MLP neurons of a small language model. Each row is named by its layer, matrix (down: output weights) and neuron, and shows model dimensions 96-191. Each number is 128 + 32 x the weight over its row's rms, rounded and kept within 0 to 255.
Before each neuron's rows, "fires before" lists the tokens most often just after its 100 highest values on Wikipedia text that the model never trained on.

fires before: "e", "et", "es", "at", "am", "on"
L8.down95 [124 133 128  90 101  80 127 190 166  95 107 136 129 141  42 127 160 150 137 126 109 165  96 137 132 128 180 117  85 154 113 189 136  76 145 141 168 135 194 109 157 115  95 189 184  83 108 119  82  81  91 111  92 117 115 116  94 112 135  63 114 136 160 183 125 134 134 199  95  67 152  57  99 150 185 106  97 163 114 153 148 145 112  93  91 132 127  58 108 188 120 159 135 140 161 135]

fires before: "s", " r", "ly"
L9.down26 [103 110 136 150 141 172 194 202 154  95 114 150 115  50  87 114 175 112 107 114 196 169 157 111  81 173 125 118 129 135 126 102 128  97 120 174 160 132 155 138  96 121  76 112 129 122 112 146 131 152 146 113 126 103 115 174 143 143 108 184 120 146 116 109 117  99 106 105 119 135  98 153 198 104  92 149 100 102 131 139 137 107 148 118 181  69 108 179 122  98 153 154 129 155 167 115]

fires before: "a", "al", "ar", "ion", "i", "ial"
L5.down853 [159 107  83  95 120 145 170 149  98 148 146 102 122 148 152 139 145 124 109 126  36 156 121 103  97 133 148 128 126 148 173  73 131  99 137 180 155 151 138 173 133 122 182 112  67 122 107  88 151 168 131 160 169 121  41 187 169 201 123  78  95  92 151 179 130 140 102 135 134 122 158 142 143 133  67 170  46 207 128 108 133  80 109 114 107 153 148 143 124 168 149 123 111 130 179 175]

fires before: "t", "ess", "x", "il"
L3.down233 [163 142 142 188 112 150 108 105 141 157 108 106 172 123 107 147  96 140 110  60 133 133 137  95 168  85  46 104 123 146 151  94 144 136  84 147 116 149 114 130 148 110 111 129 107 164 132 143 139 104 119 144 104 128 147 121 138 149 111 161 130 120 166 130 214  93  93 159 169 135 124 167 118 143 148 155 145 159 150 180  90  93 159 109 167  65 105 103 147 158 134 174 155 134 151 119]

fires before: "ing", "b", "y", "g", "n"
L10.down204 [106  98 153 105 166 183 158 110 133 122 139 125 102 120  75 106  98  40  64 100 132  81 160 102 133 157 156  82 112  81 138  93 135 139 124 111 101  97 112 100 107 124 137 145 111 173 179 141 166 154 174  63 135 122 130 137  52 151 104 149 177 101 106 139 112 135 124 122  84  83 154 107 165  99 120 159 121 163 124 102 156 195 112 122 120  88 208  76 116 186 132 173 134 122 127 130]

fires before: "il", "an", "am", "ar", "ur"
L3.down587 [ 93 134 135  83 121 134  97 120 158 185  80 129 157 115 168 181 107 110 125 134 103 160 131 152 128 134 160 131 159 195 136  91 154 115 126  80 152  91  77 108 171 144 179 178 108 104 100 150 165 165 117 106  71 202 134  99 113 114 147 160 186 105 134 128 148 177  69 102 157 123  94 114 136 137  86 145 125  96  78 134 221 135 133 113 111 101 167 157  68 115 150  78 145 170 199 117]

fires before: "t", "e", "ed", "i", "ial", "en"
L4.down424 [145 131  90 150 139 168 106 162  80 127 141 131 147  91 164 121 127 132 123 100 111 135 111 132 123 140  96  90 153  82  78 128 141 160  63 144 105 139 146  95 113  95 163 138 150 181  99 153 120 140 142  86 182 141 118  98 190 108 179 134 119 127 121 115 133 147  84 159 167  81 111 129  66 113 225 139 118 180 135 191 102  89 172 164 126 102 151 128 120 150 149 113 140  83 154 115]

fires before: "en", "e", "ent", "k", "ed", "am"
L3.down362 [108 184 143  97 112  86 177 132 137  63 175  85 110 130 143  72 128 174 117 164  86 157 181 168 134 192 130 193  95 189 115 207  78 165 107 192 152 194 193 138 136 133 103 123 158 116 137 163 101 102 166 121 153 114  96 136 124 147 113 157 167 134 111 112  51 134 126 155 163  75 166 106 125 114 129 165  95 169  90  63 120  59  69 165 147  88  94 138 111  86 162 170  61 112 153 127]

fires before: "it", "ut", "ur", "an", "e", "ect"
L5.down11 [ 95 170 156 185 162 123 106  83 136 204 118 134  98 143 144 104 141 128 122 138 169 170 140 121 156 148 146 136 158 184 133 142  74 112  85 115 121  95 109  75 162 102 154 132  89 148  96 176  94 112 159 149  93 177 109 146 143 152  78 175 150 119  91 171 133 169  99 100 104 151 106 130 121 105 122 181 137  95  98 130 117 163 136 117 165 152 130 121  52 177 113 100 137  87 104  65]

fires before: "7", "i", "6", "er", "ers", "5"
L10.down48 [106 101 155 106 153 133  64 115 104  92 158 121 153 127 147 137 114 125 152 152 106 114 117  74  56  63 125  70 101 124  92 150  75 122 114 161 190 107 128 141  91 103 105 131 184 121 129 155 107  71 117 181 144 141 102 192 170  94 153 130  76  98 132 132 105 118 150 164 200 101 130 160 121  84 163  91 204 160  90 128 144  88 126 102  79 183  90  95 106 150 102  89 169 109 136 177]

fires before: "all", "end", "o", "il", "i", "ar"
L9.down306 [159 139 114 174 131 119 117  95  97 139 146 108 114 138 144 119  88 131 123 125 139 192 116 121 146  88 180  58 162  98 162 116 176 170 155 115 172 163  91  89 157 157 129 143  76 143 109 152 126 146 141 160 133 108  47 157 141 179 119 139 137  58 138  98 141 119  84 108 150 211 191 111 106 108 127 106  79 169 146  58 134 125  62 113 135  97 143 155  90 143 138 116  97 110 140 150]

fires before: "ic", "er", "n", "h", "is"
L4.down785 [101 152  83 154 126 138 187 183 164 111 134  65 125  94 123  75 103 124 153 140 116 149 166 123 120 130 133 155 119 112 188  79 130 122  37 163 115 108 155 105 104 116  65 152 126 146 117 111 137 200 164 170 169 103 149  81 156 125  97 152  77 151  89 165 111 127 101 107 160 121  78 114 123 104 115 135 106 134 167  94 130 158 139  61 134 101 143 144 162 104 177 157 150 160 122 105]

fires before: " ", "il", "al", "g", "t"
L3.down810 [124 102 117 154  94 145  65  90 161 249 117 159 155  68 129 129 117 115 139 153 139 166 143 105 128 160 130  86 138 192 107 102  89 190  99  91 152 108 157  59 189 217 149  85 138 154 114 147  98  84 119 149 154 126 107 154 143 119 109 167 109 129 107 112 152 138 180 110 176  88 147 160 112  86 142  90 141 118 120 151 154 138 123 102  58  52 132 157 150 100 116 113 178  85 154 129]

fires before: "h", "w", "he", "ter", "is"
L8.down805 [121  97 176 202 119 140 133 111 139 114 134 173 113 103  86 114 127 135  78 114 141  95 111 125 105 129 164 144 109  88 136 144 166 129 183 134  55 151  90 133 164  91 151 107 147 154 117 164 164 146 151 197  95 128 150 121 124  89  85 139 140 189 110 180 208 129  90 135 124 119  88  94 131 162  86  83 110 142 144 118 175  80 198 139 143 162 140 132  78 101 145  83 138 161 151  92]

fires before: "il", "al", "is", "ed", "ew"
L8.down649 [150 101 104 135 108 118 129 110  85 171  55  63 187  61 149 144  87 146 147 105 120 110 127  69 127 124 160  90 133 169 105 112 125 132 151 128 138  79 125  93 222  72 142 164 127 117 148 113  63 133 150 139 144 120 153 118 144 135 120 127 130 136 119 131  99 160 132 100  68 178 213  98 133 145 142  99  90  99  92 130 131  88 150 131 149 170 129  91  66 172 123 129 124 138 133 196]

fires before: "an", "ly", "v", "in"
L8.down348 [ 96 172  94 106 129 154 172 133 124 123 146 160 142  93  56 157 140  96 150  80 161 130 139 100 150 166 141 132  95 111 109 154 163 120 117 120 119 110 128 124 138  87 201 144 134 199  52 145 155 154 129  80 138 156 103 102 160 137 121 214 161 153 103 137 106 190 127 126 113 129 123 122 172 118  97 155 140 104 141 155 145 151 108 126 142 116 129 159  76 179 155 118 194 123 169  59]

fires before: ".", ",", "u", "p", "h"
L10.down741 [185 153 146  93 111 154  76 121 156 168 112 152 167 185 149  95 144 112 153 115 162  93  84 110 136 146 128  97 110 122 136  89 118 166 127 137  95 135  63  96 174  97 148 167 207 167 121 189  94  82 180 183 140 143 106 156 149  99 105 150 115 111 107 137 143 159 111 154 178 121  90 217  99 139 116 149 128 140 109 114 145 127 174 178 155  91 129 148 126 110 128 153 106  69 140  97]

fires before: "t", "s", "ed", " ", "le", "ou"
L5.down346 [ 96 127 155 160 218 159 115 172 110 146 144 146 160 135 100 142  96 134 125 123 129 164 131 114 157  99 126 115 158 102 107 122 124 151 160  87 151  61 152 113 170 171 165 127  72 113 118 149 130 144  65 113  88 141 123 164 156 157  77 168 149  98 105  94 116 160 202 146 155  91 188 204 114 162  82  57 117 161 163  98 125 129  87  89 108 135 145 175  74 139 128 143 127 128 159 149]

fires before: "ent", "b", "y", "z", "al"
L10.down821 [149 130 120  96 145 137 170 115  96  94 176 158 132  95  94 109  91  75 131 100 104  49 111 164  66  77 130 136 146 138 150 123 153 176 137 119 156 147  91 113 108 205 161  65 176 141 186  94 165  91 147 101 135 139 156 113 116 165  66 112 159 129 157 122 163 138 209 163 138 121 131 110 170 114 135 146  98 142 129 118 133 174 138  53  98 118 101 109 128 132 171 122 149 160  68 135]

fires before: " ", "t", "y", "i", "ies"
L4.down135 [108 167 159 117 135 167 110 110  84 144 111  57  74 205 163 133 127 121 121 152 135 134 137 112 101 114  94 111 155 121 175 121 147 200 113 117  74  85 188  92 155 160  96 136 185  79 159 119 162  97 153 187 108 147 122 167 121 187 165 145 154  83 142 213  74  72  27  99 140 110 133 104 120  80 175 179 101 172  93 146 133 116 132 158 111 117 145 139 111 152  89 140  98 135 105 141]

fires before: "ge", "s", "g", "k", "e", " |"
L8.down748 [127 159 139 143 110 111 183 139 160 171 115 139 123  51 111 129 112 110 106  79 159 140 139 161 138 185 111 200 131 147 156 110 142  88  90  89  75 108 146 133 101  88 144 131 142  90 149 131 109 100 104 110 189 156 177 160 177  87 130 169 131 109 160  84 125  85  96 111  89 109 111 123 184 159 126 118 101 112  98 117 176  88 146 132 126  95 142 104  90 145 190 187 148 154 136  84]

fires before: "d", "ist", "en", "r", "is", "ch"
L4.down44 [125 125 140 136  76 122 143 127 198 117  68 148 104 139 136  84 192 118 157  89 142 138  55 149 142 125  80 150  93 107  88 107 140  97 157 138 102 116 136 199 109 132  83 154 132  23 132 114 165  86 149 147 148 146 166 154 139 160  96 142 144 135 111 157  99  90 140  92 141 123 165  85  88 147 164 144  85 111 170 158 113 170  99 154 133 153  66 128  90  78  94 141 122 144 141 125]

fires before: "d", " as", "t", "il", "w", "ch"
L3.down351 [142  81 145 119 122 157 122 116 124 142 147  90 140 116 154  80 144 190 107  88 152  81 147 119 126 109  77  77  81 146 179 109 127 133 104 141 118 110  83 132 138 167  83 147 119  95 165 113  96 129 150 140 118 159  76 109 111  68 152 117 181 101 174  96 185 145  95 107 126 150 108 163 142 121 160 160  99 114 133 143 106 121 118  87 117 117 127  92 106 124 131 134 112 150 129 128]

fires before: "o", "ich", " A", "op", "i", "os"
L3.down602 [120 122  85  77  55  99 137 102 161 159  98 120 140 103 134 130 146 105 109 149 122 122 141 145 171 131 102 142 164 116 185 141 136 142 135 158 168 131 113 178 155 120 119  99  92 150 148 108 148 127 117  93 122 109  85 197 123 156 126 139 155  76 129 122 116 100 150 136 178 159 170 136 144 125  95 120 110 208 174  55  99 177  97 125 122  49  95 123 164 138 123 170  98 116 146 141]

fires before: "t", "g", "ge", "n", "m"
L5.down476 [131 108 152  63 169 167  89 130 106 123 142 149 180 131 142 141 109 117 133 159 154  84 158 162 133 134 120 166 190 170 124 147 100 169 115  97 125 126 155 143 174 138 124 107 150  92 152 132  70 101  93 102 130 138 168 141 139  80 100 184 128  77  99  89 183 121 142 148 171 111 132 159 113 105 185 170  96 126  89 183 168  95 115 127  96  65 138  67 137  66 131 141 159 145 142 124]

fires before: "is", "ec", "es", "at", "o", "ur"
L10.down82 [127  92 155  90 103 115  55 136  76  84 130 167 188 106  82 105 150  83 115  61 124  99  98 113 107 130 153 143 107 110 142 141 142 123 172 149 151 136 161  92 146  80  80 146 102 171 117  96 124  54  99 102 118 133 106 184 156 111 142 103 129 141 141 157 116 154  88 161 114  62 177 129 153 141 139 103 105  73  93 151 145  92 132 114 133 118 117 132 109 131 113 102 170  95 191 176]

fires before: "k", "ri", "ch", "c", "or", "ce"
L4.down856 [113 100  86  83 160 140 113 157  69 119 143  99  85 170 121  71 130 142 143 100  75 196 129 167 135 148 116  69 108 178 132 144 121 166  86 101 141 143 143 117 117 146 126 124 165 110 141 132  81  75 118 144 110 158 177 114 133 107 164  88 115 150  92 174 153 123 103 147  88 144 142 152 200  86 163 176 128 128 148 140 109 104  99  82  78 136  84 121 158 138  75 128 137 131 125 164]

fires before: "ing", "b", "v", "a"
L4.down301 [129  87 149 139  84 132 149 132 192 106 134 127 105 130  79  90 155 123 181 102 111 156 138 134 122 127 135 146 100 104  81 130 142  64 195 129 134 104 151 138 117 137 113 131 124  86 101 165 111 114 124 161 129 133 106 154 155 197 107  95 145 143 131 136 110 153 143 127 134 151 136  79 132 116 117 158  77 152 135 126 145 188 143 165 129  64 125 150 118 133  95  84 143 142 116  93]

fires before: "ers", "er", "ing", "is", "al", "e"
L5.down386 [127 103 118 102 122 103  84 134 218 119 121 128 166  92 125 143 102 145 181 139 181 112 121  78  80  43 116  71 164  84  68  88 144 130 112 159 174 132 106 111 108 143  94 166 174  84 131 173 141 131 141 174 109 143 141 164 109 102  55 140 140 104 169 140 104 197 128 133 101 122 128 110 157 147 138 136 216 168 134 152 142 138 140 149  59 155 146 116 126 184 137 108 128 142  98 157]

fires before: "t", "c", "il", "art"
L4.down201 [134 139 137 170 123 155 137 105 144 124 116 133  72 159 133  80 159 179 184 118 123 169 125 175 122 121  91 130 118 131 130 164 170 139  88 125 125 133 106 107 140 175 198 142 108 111 134 126 128 122 140  96  84 101  73 134  70 141 150 161  99 167  90  51 180 133 134 141 128 193 120 124 111 160 168  91 131 119 117 112 156 153 123 100 128  80 125 146 170  92  74  83 156 134 161 132]

fires before: "e", "t", "k", "ies", "ag", " T"
L4.down350 [118 142 140 175 150 203 105 125 104 165  93 118 164 175 201  96 166 145 126 134 127 163 140 159 143 142 140 101 153 126 145 108  94 131  86 116 106 152 178  85  82 154 108 115 125 107 137  94 170 116 212  92 110 156 163 100 168  95 127 115 128 137 125 151 138 123 121 149 134  86 154 128 111 159 149 133 136 161 144 183 155 168 133 108 140 178  85 104 100 159  76  82  91  52 111 130]

fires before: "y", "d", "x", "m", "age"
L5.down355 [183 159 175 114 143 158  89 140 104 187  82 146 185 128 141 139 136 128 136 136 110 149 116 171 148 104 141 107 153 163 115  99 148 149 109 107  94 183 129 112 132 138 232  85  66 148 126 119 128 183 206 129 157 158 138 139 159 116 126  71 138 140  88 146 120 179 117 188 134 117 167 170 118 120 141 158  95 125 164 131 118 146 175 174 145 148 147 111 147 107 128 124  59  97 156  96]

fires before: "an", "a", "il", "ie", "ar"
L8.down487 [103 107 122 135 127 149 104 116 143 150 124 115 121 119 130 137 136 111 106 129 183 167 144 176 170 120 125 150 141 178 120  91  76 145  99 126 110 174  91 130 153 110 160 125  87  85 102 173 142 186 141 150 131 193 146  88 125  94 132 169 130  90 158 135 145 132 129 152 130 137  99 168 162  74  64 110 118 159  92 133 133 131 123  77  93 120 102  81 119 133 127  70 144 132 105 139]

fires before: "th", "t", "art", "ld"
L8.down311 [176 150 100 160 127 165 217 119  91 108 129 100 100 113 226 103 134 183 153  90 169 170  79 139 170 125  99 142  82 125 126 183 119 163 110 148 110 104 155  56 151 154 132 123 133 111 152 111 168 144 139 138 113  67 141  93 102 123 141 168 140 120 152  91 149 130 100 126 125 116  87  97 120 152 169  90  47 156 126  87  82 145  93 108 177 105 118 104 166  83  85 137 100  90 178  69]

fires before: " ", " (", " A", " I", "/", "\n"
L4.down145 [105 107 143 135  73 140 179 117 122 141 155 104 176 122  96 188 112 113  82 126 142 107 140  91 148 145 102 137 162 108 195 114  91 175 102 131 133 137 140 131 111 122 120 151 114 101 129 134 127 174 140 126 160 102 136 138 244 151  52 113 150 115 130 131 152  95  87 142 137 121  81 112  25 185 113 136 134 138 123 190 139 203 123  97 152 111 125 105  87  80 116 117 188 154 115 102]

fires before: "s", "k", "c", "i", "en"
L3.down825 [170 147 143 143 130 187  75  85 120  97  79  55 170  96 143  69 134  72 152 172 111 115 110 178 134 129 113 129 139 144 124  92 119  97 115 173 126 143 191  94 181 125  97 103 148 162 117  85 142 113 160 162 160  96 114 103 116 125 113 208 202 130 162  81 109 152 132 103 154  82 155  68 126 106 159 159 112 164  23  90  83 128  76 151 173 124 131 133 112 140 182 118 137 173 144 104]

fires before: "p", "ed", "ic", "ing", "e", "el"
L10.down887 [164 105 219 129 126  98 125 142  99 162 215 111 147 145  82 144 112 102 134 131  99  96  60 117 133 174 177 156 104 134  95 186 124  82 132 139 167 136 129 101 112 164 179 172 115 160 120 129  79 104 151 133 176 165 126  88 148 115 121 110 127 133 110 108 159 120 152 115 142 153 132 118 153 110  89 185 197 114  68 164 123 115 159 154 134 119 104 121 171 151 152 160 134 141 120 174]

fires before: "c", "p", "ld", "up", "ur", "er"
L9.down383 [107 113 104 112  73 147 127 129 122 137 108 160 142 153 127 108 224 129 164 189 173 130 134 156 138 125  85 160 113 179  85 170  68 111 123 156 120 104 130  89 108  95 139 132 121 130 105 112  96  44 120 121 108 116 200 102 107 141 121 118  93 144 139  78  90 133 137 173 110 133 121 137 108 149 146 147 143 145 156 118 102 163 148 158 180 152 169  90 116  69 142 112 161 192 153 119]

fires before: "m", "ur", "ed", "u", "ing", " |"
L3.down405 [140 152 146  99 141 138 172 125 135 117 145  95  48 151 123  90 120 161 171 145 103  95 165 115  88 146 156  93 141 112 145 193 124 129 114 161 114 137  92 120 164 155  83 172  81 171 195 137 115  91 120 121 112 115 118 154  73 108 114  86 164 110 167  99 143 106 135 117  95 123 104  91 159 171 120 124 176 102 127  84 156 197 127 160 144  74 155 146 126 168 117 120 132 147 164 127]

fires before: " ", " \"", " B", " M", " R", " A"
L5.down628 [146 105 120 119 133 137 101  97 142 129 114 119 138 121  93 121 131 136 139  85 161 138 146 126 101  97 142 103 171 103 138 153 136 136 137 136 125 138 120 102 223 110 170 112  61  70 117 146  83 147 143 157 127  65  84  94 169 173  85  96 122 118 135 171 174 136 152 112 140 113 158 103  52  96 143 105 141 184 149 155 118 129 137 115 178 197 136 101  79  79  95 122 141 146  95 143]

fires before: "ow", "a", "g", "y", " t"
L3.down681 [145  91 129 125 175  98 174 115 167 111 110 153 175 149  91 147 105 117  93 152 168  75  72 108 103 116 102 113 113 114 132 153 120 153 112 137 171 129 103 126  69 176 119  95 111 152 118 112 135 140 163 123 192  60 109 158 101 180 133 116 130 126 162 150  91 111 157 138 108  98 116  53 133 113 153 107 148 146 134 106 150 153 121 134 178  83 152 137 144 115  88 131 162 126 157  90]

fires before: "p", "m", "ed"
L5.down489 [141 180 132  98 181 188 144 133 119 138 155 112 148 163 100 184 123 139 151 162  91 100  80 112 136 157 196 135 160  87 151 137 155  93  63 165 106 162 140  85 140 117  88 155  74 175 140 129 151 175  79 102  80 146 128 113 137  91 149 132 101 128  80  99  87 138  85 127 162 163 114 187 171 120 144 160 195 138  83 111 125 110 172  99 156  75 174  59 133 131 131 149 105 116  83  92]

fires before: "ur", "r", "im", "er", "z"
L4.down384 [129 165 109  53 101 121 133  85 108 149 123 116  93 176 130 111 131 205 126 189 151 140  89 138 137 188 121 156 107 108 111 206 124 109 133 142  79 144 142 137 139 136 115 138 156 150 130 173  69  67  87 139  83 167 123 138 145 139 130 125 129 103 170 134 123 134 141 163 153 135 100 143 101 136 143 149 116 207 123 127  84 152  88 132 125 102 164 141 184  71 136 104 153 151 144 143]

fires before: "s", "ap", " –", "t", "ist", " O"
L4.down152 [129  95 173 147 138 165 117 127 139 126 137 158 128  92  97 133 201  60  80 108  90 202 110 117 134 152 135 109 132 182 102 123 160 137  93  91 199 140 127 137 138  96 134 159 112 136 108  91 107  97 167 126 142 115 103 177 126 148  99 139 153 171  97 207 110 114  92 125 159 128 150 121 202 116 153 174  80 152 133 130 151 122 174 146 175  91 112 110 130  74  99 123 179  86 121 124]

fires before: "h", "e", "r", "he", "her", "."
L3.down798 [132 105 168 100  98 102 171 131 125  99  76 119 216 123 135 104 169 155  66 126 164 149 118 124 114 103 170 167 161 101 134 168 181  89 179  87 135 140  83 209 121 136 115  95 185 122 139 163 112 136  99 200 114 170 133 116 136 103 110 132 157 139  97 170 175  83 137 108 139 143  94  82  74 111 143 200 111 119 118 118 113 124 153 171 121 142 118 118 105 118 165 146  92  78 148 113]

fires before: "ld", "el", "al", "p"
L10.down865 [103 148 177 117 118 102  64 112  76 131 112  87 106 112 110 103 182 149  83 142 168 153 171  81 135 152  48 145 122 156  79 112 130 153 181 201 121 116 148 106 172 125 143 108 181 120 148 151 134  42 115 114 137 124 163 111 122  69 125 120  95 131 133 106 158  91 119  79 115 130 102 161  94  88 125 114 111 109 144 154 163 132 166 142 115  85 127 133 121  90 197 154 171 180 115 124]

fires before: "u", "am", "iv", "et", "ain", "re"
L9.down732 [117  68 151 146 144 112 112 123 112 114 145 136 111 149 109 134 210 182 133  84 117 149 116 130  89  84 170  70 139 113 170 102 165 157 162 171 163 129  70 134 163 189  96 162 108 137 116 128 156 139  72 101  68 116 146 123 103 203 126  90 144 133 174 129 140 113  80 168 120 114 188 105 177 142 125  76 116 143 118 151 166 166 161 135 143  85 154 126 119 135 180  97 159 141  91 172]

fires before: "as", "a", "iv", "es", "ated"
L3.down695 [153  77 137 139 170 138 147  94  91  83 125 194 110 108 112 167 136 132  97 189 108 135 133 199  87 132  97 118 127 120 112 161 116 112  97 114 177 120  93 189 166 169 120 121 179 143  69 190 106 154 141 108 171 112 121  72 141 135 124  80 133 174 136 142 126 105 166 122 106 180 108 104 109  32 121 119  96 177  84 113 125 134 171 165 110 171 124  41 160 183 103  68 201 125  98  89]

fires before: "u", "op", "ak", "uc", "ed", "v"
L5.down715 [151 175 101 136  66 132 141 145 139 150 151 124 118 116 216 115 151  98 120 128 157  97 125 111  79 149  56  85 104 126 120 169 159 112 110 180 143  89 223 145  81 132 131 150 131 105 149 150 138 157 138 105 159  87 184 100  98 128 173 146  71 107 120 112 118 138 193 110  99 111 115 175 142 142  41 128 140  85 125 194 177  81 135 134 190 169 129  82 166  75  64 106 167 154 106 114]

fires before: "\n", "u", "ing", "p", "ep", "om"
L10.down223 [160 138 169  83 117 142  36  92 160 136 131 159 162 163 155 107 147  97 111 126 107 129 135 147 195 113 157  51 134 142 140 136 103 132 106 125 132 136  47 143 165  82 122 147  83 182 107 100 121 172 120 133  94 192 137 104  99  89 173  79 123 155 167 106 129 172 144 175 177  91 122 175 149 104 125  95 101 115 116 122 124 160 163 162 123 163 112  95 129 167 130 101  88  89 132 162]

fires before: "ed", "al", "e", "or", "ers", "re"
L5.down68 [131 154 174  99 102 133 110 171 145 137 108 121 166  96 148 121  57 110 113  96  84  75 104 139 117 169 162 146 141 149 116  64  87 154 133 124  98 111 130 103  90 106 219 140 141 161  95 107 123 175 235  75 177 112 123 135 144 132 166 104 111 130 156 115 132 103 158 127  98 154 154 140 133 152 128 176  87 110 105 106 126  75 121 165 168 154 105 120 138 177 127 118  76 115  85 165]

fires before: "ed", "p", "e", "ent", "er", "ing"
L9.down431 [164 169 169 127 156 119  90  89 112 143 127  60  88 182 144 134 109 182 161 194 129  86 112 103 110 145 144 110 140 102 113 170 107 125 121 192 151 141 160  87 127 137 121 136 127 232 159 110  87 154 149 121 138 116 139  75 104 108 113 167 174 124 108 152 169 135  87 174 214 123 163 132 143 150  89 161 151  93  99 168 139 137 113 103 167  75 160 131 159 136  72 123 135 129  88 120]

fires before: "r", "ur", "am", "ar", "in", "art"
L9.down740 [ 71 139 113 118 102 116  65 131 129 178 135 108 103 124 166 158 117 191 134 159 125 145 119 130 147 156 135 157 165 170 176 122 100 112 105 119 153 137 113  61 134  97 116 113  89 133  87 179 165 139 103 105 112 190  47 118 164 149 131 160 163 103  97 124  96 177 101 144 143 162  95 137 138 104 107 102 142 203  80  66 129  82  90 165  81 118 121  94 139 117 153 108 161  95 126 197]

fires before: "ur", "i", "ue", "es", "is"
L10.down287 [115 117 146 103 108 100  75 197 134 116 143 118 188 163  72 130 198  80 123 125  83  61 134 121  62 160 159 110 116 107 157 126 122 161 163 160  99 155 114  72  98 140  98 106 107 162 118 121 119  92 136  86 131  99 126 143 126 134 122 102  82 145 159 130 139 114  90  86 134 100 141 143 150 159 146  98 120 106  99 134  98  78 108 138 135 109 153 113  84 139 224 131 193 122 192 134]

fires before: "ot", "ic", "is", " of", "p", "ation"
L8.down3 [147 122 192 169 157 113 138 135 139 108 119 122  95 142 107 104 139 131  79 137 115 129 114 113 152 179 147 120 109 129 127 235 159 151  55 133  90 153 115 129 162 173 123 105 173 136  96 158 163 140  93 110 148  55 109 127  70  87 187 106  95 174 114 136 117 112  94 158 107 135 159 180 154  83 134 159 162 117 142 169 116 185 136 157 150  84  94 192 154 115  82 113  88 127 148  70]

fires before: "t", "ce", "c", "b", "ac"
L5.down168 [130 119  97 135 149 139  53 143  86  99 139  71 143 170  58  92 145 145  94 108 111 211 177 175 131  90  82 125 135 146 156 116 135 129 122  91 118 180 149 152  96 111 161 118 140  92 124 180  84  78 106  88 110 172 176 119 128 149  81 141 136 123 123 125 111 124 146 108  57 122 118 138  41  94 160 180 144 110 162 123  93 180  91 165  63 174 173 131 115 189 148 147 116 106 131 131]

fires before: "o", "un", "an", "am", "u"
L8.down869 [125  81 139 138 143  97  77 137 108 105  97  98 139 174 108 162 155 135 119 154  99 155 122 135 155 146 160 125 170 134 201 114 101 163 163 190 175 139  97 168 121 147 176 129 125 126  95 124 139 150  56 123 138 176 139 105 159 163 122  85 106  99 178 113  97 156 147 114  99 131 194 170 119 128  45 168 166 199 141 111 164  96 120 175  60 133 165 106 138 149 112 132 201 136  91 120]

fires before: "ist", "ch", "is", "us", "ge", "on"
L8.down868 [149 127 138  76 120 126 178 168 145 144 152  97 149 102 173 120 165 122 161 128 210 116  66 126 120 118  89 127 161 101  64 125  90 111 120 166 100 152  85 188  96 166 121 157 115  85 127  89 103 119 111 164 117 131 163 116 135 142 128  92 143 131  89 112 155  47 122 100 127 169 213 121 167 136 155 130  92  75 153 161 146 145  97 101 164 102  63 137 116 117 132 113 164 139  76  92]

fires before: "ing", "ch", "a", "es", "em", "k"
L4.down659 [106 104 143 134 156 102 151 138 116 116 104 175 155 189 117  81 126 150 130 191 155 165  70 143 164 124 148 106 115 132 149 141  71 144 122  99 141  92  97  95 124 120 158 163 127  96 109 102 133 131 173 116 190 167 150 142 146 143  95  99 157 135  88 158 122  87 134 130 138 130 119  93 102 103 115 101  75 156  53 157 109 146 103 180 130 190 135 141 106 163 137 117 152 108  96 162]